config = dict(
    d_model=512,
    rope_fraction=0.75,
    init_std_o=0.0,
    optimizer='adam_variant',
)
MLP neurons of a small language model. Each row is named by its layer, matrix (gate and up: input weights) and neuron, and shows model dimensions 0-127. Each number is 500 + 25 x the weight over its row's rms, rounded and kept within 0 to 999. Numbers have three digits each. A neuron's up and down rows have the sign that makes its largest values positive.
Before each neuron's rows, "fires in" lists the words (lower case) most often at its 100 highest values on Wikipedia text that the model never trained on. A number after a token or word is its count.

fires in: "one" 52, "0" 11, "this" 5, "little" 4
L7.gate752:448498508502483503509499491506536478500455486480483488497524446499513536493521497515472486515520464489526510491488534480504496476506484492509532466468498448544505538507505489497515492484523478492513525476507491503467512513497520494518472488490514527483491514552499513515506513500490490504500482506481487545465504480489467463474504496526483476530504564499497501486522521525473498473524
L7.up752:510499550532530469479511452497494471480468503510484508529473467506464521472541525492509501504530507501532542473545478568491469538520445499523518485464521473487494509501497487482543499511500477442521505465450517507510507490475515523500491468508471481501512447518506494545515529479512494504552520482485477501503470477478502514500480476477522452489508501501503541519478530494494542493515

fires in: "the" 42, "this" 20, "that" 14, "same" 10, "each" 6
L7.gate1123:447530491555476520474472512483452522513498513522468503508527516508505481485517465473471519477497482467529501489466474518540462514529491491509488501486460473499578517508492508504486522490471512503492507482506506474510503492486516517486473553478510558493516534523531479492470519480424530573541527525475501549517486549518517504499519512517475513448455477449509522522518458527492501475481
L7.up1123:447522511525516513511485486514486509517518544501501511494500522498504540539506490475502513498523542492501546498519521541540470512489523535526492485516499498517522495512500457528496501445525492505507482526475494448506515501478470508474507473513469514490477520526499506565506521551471495497529531491451499570545539479546523478468452513461500549504545525559515499529516486537489522476458

fires in: "one" 76, "winner" 5
L3.gate688:500506480529522517500491461489498489551458481522542503496465477490456471511453501463472467480488503520492487470508537514528481467551488518515489492481492533503496475522498476546516493534507508489527483509468464434524470491524458538484493505471514488492486469503530517486498507526539489481533462471521500533479463450514499446499477503528486488485516497493446511528481482496515538543494
L3.up688:504487496500483506486534532515521491541494511513517484478508531481457514479463502487502514474498455487489497465539549495540502483493456481505556480516492487496471491539528485548509498479532490514480489495533473515496494492474494509509528535495488502507456474507465487466508490507524522522501502443494526497469534501488481480510491479503495467501436492517510496510453460566457531537541

fires in: "as" 51, "became" 15, "becomes" 12, "become" 5, "vice" 4
L3.gate49:525500508476481483517488516479502490502526554484450518492523530533477509503523511472491533495451531500490548484484498530493480489484475507484454526486490501498483515493474509522465495505447494485463519505463497497472487499479487510434496489513536450497531471552463522471525520487442491495541532483483516472461460488489493470470479473487514508500522493528505448529513476491512509504505
L3.up49:530528527486523488493495552507475498512487493524484483450490525527493472493574512551503522524456478532497500542495449517496507481536484499480528459480508528514515535518502516511470489509485493524539507494482480466523499502536489504515514463523493482493475459522521501495504546491485486499500476440490529506514483475519510468506493506506517469480537520460523488533452538521510487441517

fires in: "of" 18, "and" 9, "its" 8, "in" 7, "for" 6, "with" 6
L7.gate93:481520521466513485470515486524492536444490498472482498445474488514507482464512486528539516499471538529547499518502483523482462506525553499492512497480501522511494538454485499502522506477514462489491486523489537494479519524498483467457479452504448502517517493517507518497508532484484534472475516505465496490468523501524531426473505464511490472481499536457521457497545507546483523469521
L7.up93:529487517538476507504530528494490523482507478522550497492506460486485511494446499448481495498498523508498541508500467450534527496486509491514492500506511481518517508491493500538494486508493470509451508510512462453479532556495517502487514531504488475498557516513514508556503485500523516457500517493498507498487474477515513504491533478519455507472505535507473502467512488447477532459508

fires in: "can" 44, "could" 17, "may" 14, "canon" 5
L3.gate275:544496503548464462499491504495521501539480448502451456487518473508500516507490502495515527549522503513480488557494489494491498464503494483523503469480504521511497508497486517508520485459541489491504525514555466522490496504469506484500485486533531483508491510527508472487482506492490507516499485544477484509487500527476530516484510509503490472488503468517469465487469510531515508499529
L3.up275:515487500484453458521497484484524506507506484507471502556490542495455499499470473486474503480478479474503517505488505504477498517530489466510501531534525527484457474464534470508518496475548501494492519509537526549490488529501486504502504465476497522486497469517531527487528471485480513490505463514479527469545437549514518493491534508509494511504487458469474481515496477515462545522490

fires in: "an" 91
L6.gate615:488466531485549517505487504512416490465496544520511471512462514472501489432497508476466550516485481481495443483525506510479474491517493509512526525483449493446462534494476498465572533499492493495480534484498493499497471476472536506483481513496483487495467513499479483508459517495493461488536471502533479509495527540473440497501517485479496513501497559474470524456507539510466469504461
L6.up615:481516534513498495488542496498483503478491474484496494489514471562509469477483541517475506544447438451506515526464502506510525536498491515484502444542498499504516501471474487486512495490479478492496506569455523496486482539531499494470490499489538491467473505514544483529534475464504482522478537512534498485501515552483513473493493489522485509481570488501490495489522508481475491502545

fires in: "they" 43, "their" 31, "them" 10, "band" 5
L3.gate117:524478501466472555531490526473515467481480447523523496486438482470485496480481514509487495451522490531453521506524503498480528484548537463504547508524511497533531551474492489503496552492513492544550500533492494511482495481465472499520492494494519482549505504470501480480483500513504513572542509494545529474468541460514514477481523481462487497530513478473508499563475494515497491477518
L3.up117:522499470509474494480522469473506478503484523512515520475466516479553484509511477490506523485474486490538504520539493497524477513503468503515490467523494540547511503526526490517535465455499471467524547495526525514457477507492527492474503470500549486535471495513467521464485479500500544502450536502505469483517453475555529511479543494521497505522477497469522466527518547450511472509495

fires in: "where" 36, "that" 33, "which" 11
L7.gate945:520500455518519510492491489499458533508503535471499491512464442524465501543495476506535507494506506467502501510457516524472509487542460497510475498491519451455514446516524547560493530507524504468513498522545504484467499478508473473516495505479515484489467478531522505494492464514495536516453454520525541497465488534486492499461433473513489463494470535479472515515486525489447473524490
L7.up945:502513513513496518508544499523520530464468516521499507465494497527462495516478500434500454463473522499541517511488455523527512467466500506496520506507527523505497490527485519533487500509474514524519560503468512460532502480470515490472537496502512534535485497506455522528550492478504490503481521462495521490469469476500486521507493444483507514484540499523522509520511537494486502535505

fires in: "one" 21, "again" 11, "another" 10, "for" 9, "debut" 8, "loan" 5
L3.gate242:508487546537535492477529488471460502476501542486538511495517478541530476469478501502503520530508511526510517505487513470525501513500485506495502458523479526478544481534523515515517499491508520453501537457513483482531499509503489536449501522457504530493513500529498506473502525490519537523551505500506559536521534516479467464486484471509505466512520511554476502504509529497508537520505
L3.up242:506490477519508500489497462506472521484504492533478499526509517502517483453508524494541484526439483542510529522515531526515463502450535490531533497531457474480467523482512489519488517513480496449468486489510491479502512465489494483491523455473512543463498498468484472467512496510508521472548474475506515509514537561499501535543557519501506535497502500507479478511498512482487491495526

fires in: "or" 88
L3.gate704:524477502502513479517473537542547516507499493547492491495457467504471475493520507478461519477520480483522502540496552516507501469506479532503546491543488522498496534452467497497454494476457470509504487543535492466482492485493484484528467515456525474501491512511470534528511500479471472498489493555507461504470481483527489470517516484438504494526466509474466530460516484509466521467443
L3.up704:529518511454475456511492509541495470533485468470498497497481540492503532465463490503479478477499545502486505493462551481496496529498495522550557481493491501500534468509501541517500521510518524508495473513554537466525491495498496511489520532521524511514512491550507549496497467451501530483557525462500499503492469502468480497500537496502496487448488508556459511516438491502482511502529

fires in: "that" 84
L3.gate382:487512503492500506469560525490452495532469498515471522524522490536464518468501492506477509530472492487506503479501489515487497478502474465518471571505531530503495511516486458531552479523517544498496518515542520448558486551499493492481484493521507471504494539517533450493502507531492504511517521474526497528492486538508519456486529468521537554463487453508485511478501488474459505462533
L3.up382:522519500489494531501512495472491528520471508499480518547463545534446503509495469503487530503498522501500505502491494499513507492481518534540502542517523532510476475520484488520507465526472532550507516495485476493559528527513491543499497484494510503509529528452497524531488477488491518522527494468544499494504531506507519511480472464479556470492506511529511547512505473503485498492557

fires in: "one" 72, "each" 8, "everyone" 5
L7.gate586:486471477473502558471503452495484513553483462525503498497500523538506500478486498489488466523493511517508488490493523498530526507487483482515479475495471490490481496506504504496483537506527508507499490505510498498498508483482531482539487491493485543476499492522493486496484516547507493468522487472455524530507508506435459489491495456533495529528512551492445476485476473493500490500467
L7.up586:489477528497514531491549503492492509582500495540483487479467475567499524474529517454484500494474460531524507475454504514466471507522438518529468483480529483500561476471494544531504537501533513461537484461510500484505494522526495500501455445457455531538518473561502498514486544505521534516501477464463491515523496518488478483513527483497510453486496542510518512517477418509505530502514

fires in: "as" 24, "of" 10, "considered" 9, "without" 9, "thus" 5, "for" 5
L3.gate315:481517522518471461527523475515469532491505504481454550489470456478514518453549507535477527468484512515502493527477516536477482463508502519513536551494494542475522425511496529488500490485501499497462506522524533507506510496562485507439524522498463497504499481493475490541466473508517473452550546484476538514535496535463492521532502490534478464495503465511454485497486493530487484514488
L3.up315:497481500461510498510525468435465524504515501529525532499494500538440528508491544478459503497548538456494516498480458482495471489509520464495536519542555485517504512485527513508547453461459483473491533492465514466489495494525466558453458502493513479489515527539478538495502492468462505548532513506545472494488491533511503487488517501583475484510483501502506516535504497471485489489518

fires in: "as" 24, "the" 22, "first" 15, "and" 5, "s" 4
L7.gate950:501473485463510539495490531534480498463493487486498510502476481515469492534526477535487471475544510492509490490508509507491485490516506504519484549498469463508488500530491521508516452498512516455485459548508426517474480454491470551536490498489487510506503533539511493467471512531491567466510505518525513453473512472526511466517513492532499533496524551445503521522518489542471531475484
L7.up950:483509496482516517513497503529473511521486555512473494471504459500503499532539472573519521541523531480508478523537491490487491507491481511532460493482547462525527465516518499508476456526532504474486538529553509519513483479498520475469503467539475508475480512508487462484484526545495498446533444476502468513489484437535516470507491526527518477489507537536521499502530528525520459499489

fires in: "and" 98
L7.gate142:539512479528500507479492509515488500474546485484514543498520452468488517486488511511495444509471498493535484470462489469489491498532514501496454452471521532515510515523487516489532485506454491491504541520482462487494513465483490483531515506446527484574501490481544506501517457529493495485547526498504479521498489497505549484495510510498444479485492501493475507504475528505511465529509
L7.up142:511524482522472507466521529457473506515475511495471484482508500501500505544494513499477480535536497438526485509504521530519527468473463519486514489461468436486510510517521488493497477464530496497522557518547473507543489489546503466501498509532492538470517521530473498540508527489436493511507503510501487474478471465500496497494477497518487462513518528527517502483556491501496535490542

fires in: "an" 88
L6.gate1206:523466490506505510465535496514478498513464534532506471495473475508466527472516516455489505516476503528468478520475517464518493484544502521465519495483493492514497525545482503474544480478515496487503483478513472518485465540493481502468473466494499529522493530495487457485485512504476451482469502513538465467484555478480523486514517443539471476463528521502502477520481478520461467479492
L6.up1206:495497516539513464483502498500484469498503555474503542508492468535510497475501531484483481552474493517507509498485504519480486526506456531523541537494478539458516490508462508470516527477477522493483518495517466484481484494489489507523480524477521471531501494490506520468453521451473476494513502492483504460501480503532497484504510479484508511520478526456491513496521474478532470523515

fires in: "as" 94
L3.gate957:527556497485536480501497488510477492451490536515453469481555529502477455499549561516521535445490480533527549449496474523483512539501527492493471499522511479489499508509486510514484485527459493512507495502477490491534498556491538460474478491535499489487486505540515527494547457503502519515532531521502484503478501526492492494502507514495491519523526513502537473506468474490452535503525
L3.up957:508489488485500475514459516485494555531509515455493500496469476481485479485474542464542440505478479519538497519436452565535475483524468537485523466468507506480497481556496540480468466510538448506516518485492517490471503520499507509500522506498521504513507520511512508509455502536517490498517477492543522511566470512473519472508487497486496456478497484497502529536548547507505480482515

fires in: "two" 27, "a" 22, "three" 16, "four" 7, "one" 5
L6.gate830:507510514499462546448473524492498481498473478445485532502494444482475498494475509520470526513508465548486503470566521502505520491510494542506481471514486524479541503505536467481482478461480493440565492508481486499527478525527496473503497491479506520489513502482509520496489450480516500520542452470493546490481511478465469491510494522481470483484516517514478502546500462483498488492469
L6.up830:510519489501499526515496490471536504516451534502504454482529500511482492442488486548501497501472513517493533525484530490499491507478536488475512463516489486490501506483524467481471476470524502504509553521512528476479478510470484506466485486556513539543501479515521463492502539533495500494501468533510470486507480458441476501453526494507518489493490504497463521511495501532511522458449

fires in: "that" 80, "what" 12, "how" 7
L3.gate1244:507476519501534458494504515460498499507451529516520518514504483516468549460501466520509514518506475505527506526499532516479489504502510473513549515543486475488489525505484529516443473494515512550491528515563460508522500519501485468493502492518493452519500482528503519453495546464508501506505530469526525477498504554492495457510499498475537524511522541526478477494554494514496549506510
L3.up1244:450465505484493461501517521476471569535507530513493526529464465510501519493489465490474531523487507511518467514462480491477471520516491509494513502509483511542548534510505471514487524504489526513492479492477502526535523542548490450553474480514529479478484460515504531488487524508523492534504461497516529532497471488500488499483446549497534527508468547508529432473526481562491491482482

fires in: "an" 72
L7.gate1262:481476524458483491466546489512498501501516507482483477526475529483495510451528477486441483510523461476496460490474494454492550518493518524504489551465503469465498491532523522473481475497522517453516494499517485472498522482443535527502461552487491505502520486489513498443467496528478506500492483537574451518491560526501507491479490502511469525466521502512483501476548483497484473476481
L7.up1262:476481429490469546476453507481469454483491464486463488493501518514532474492496495485464522461524507500484487490514527474470544515440534483510510460537512513443507516434531505497561517507495490465467499497503522468507475480510492480550495534494513506492497526499518516557478517484486501501459488503511506487499494498500471523477475517484505502497545478482508488472502495496486508496497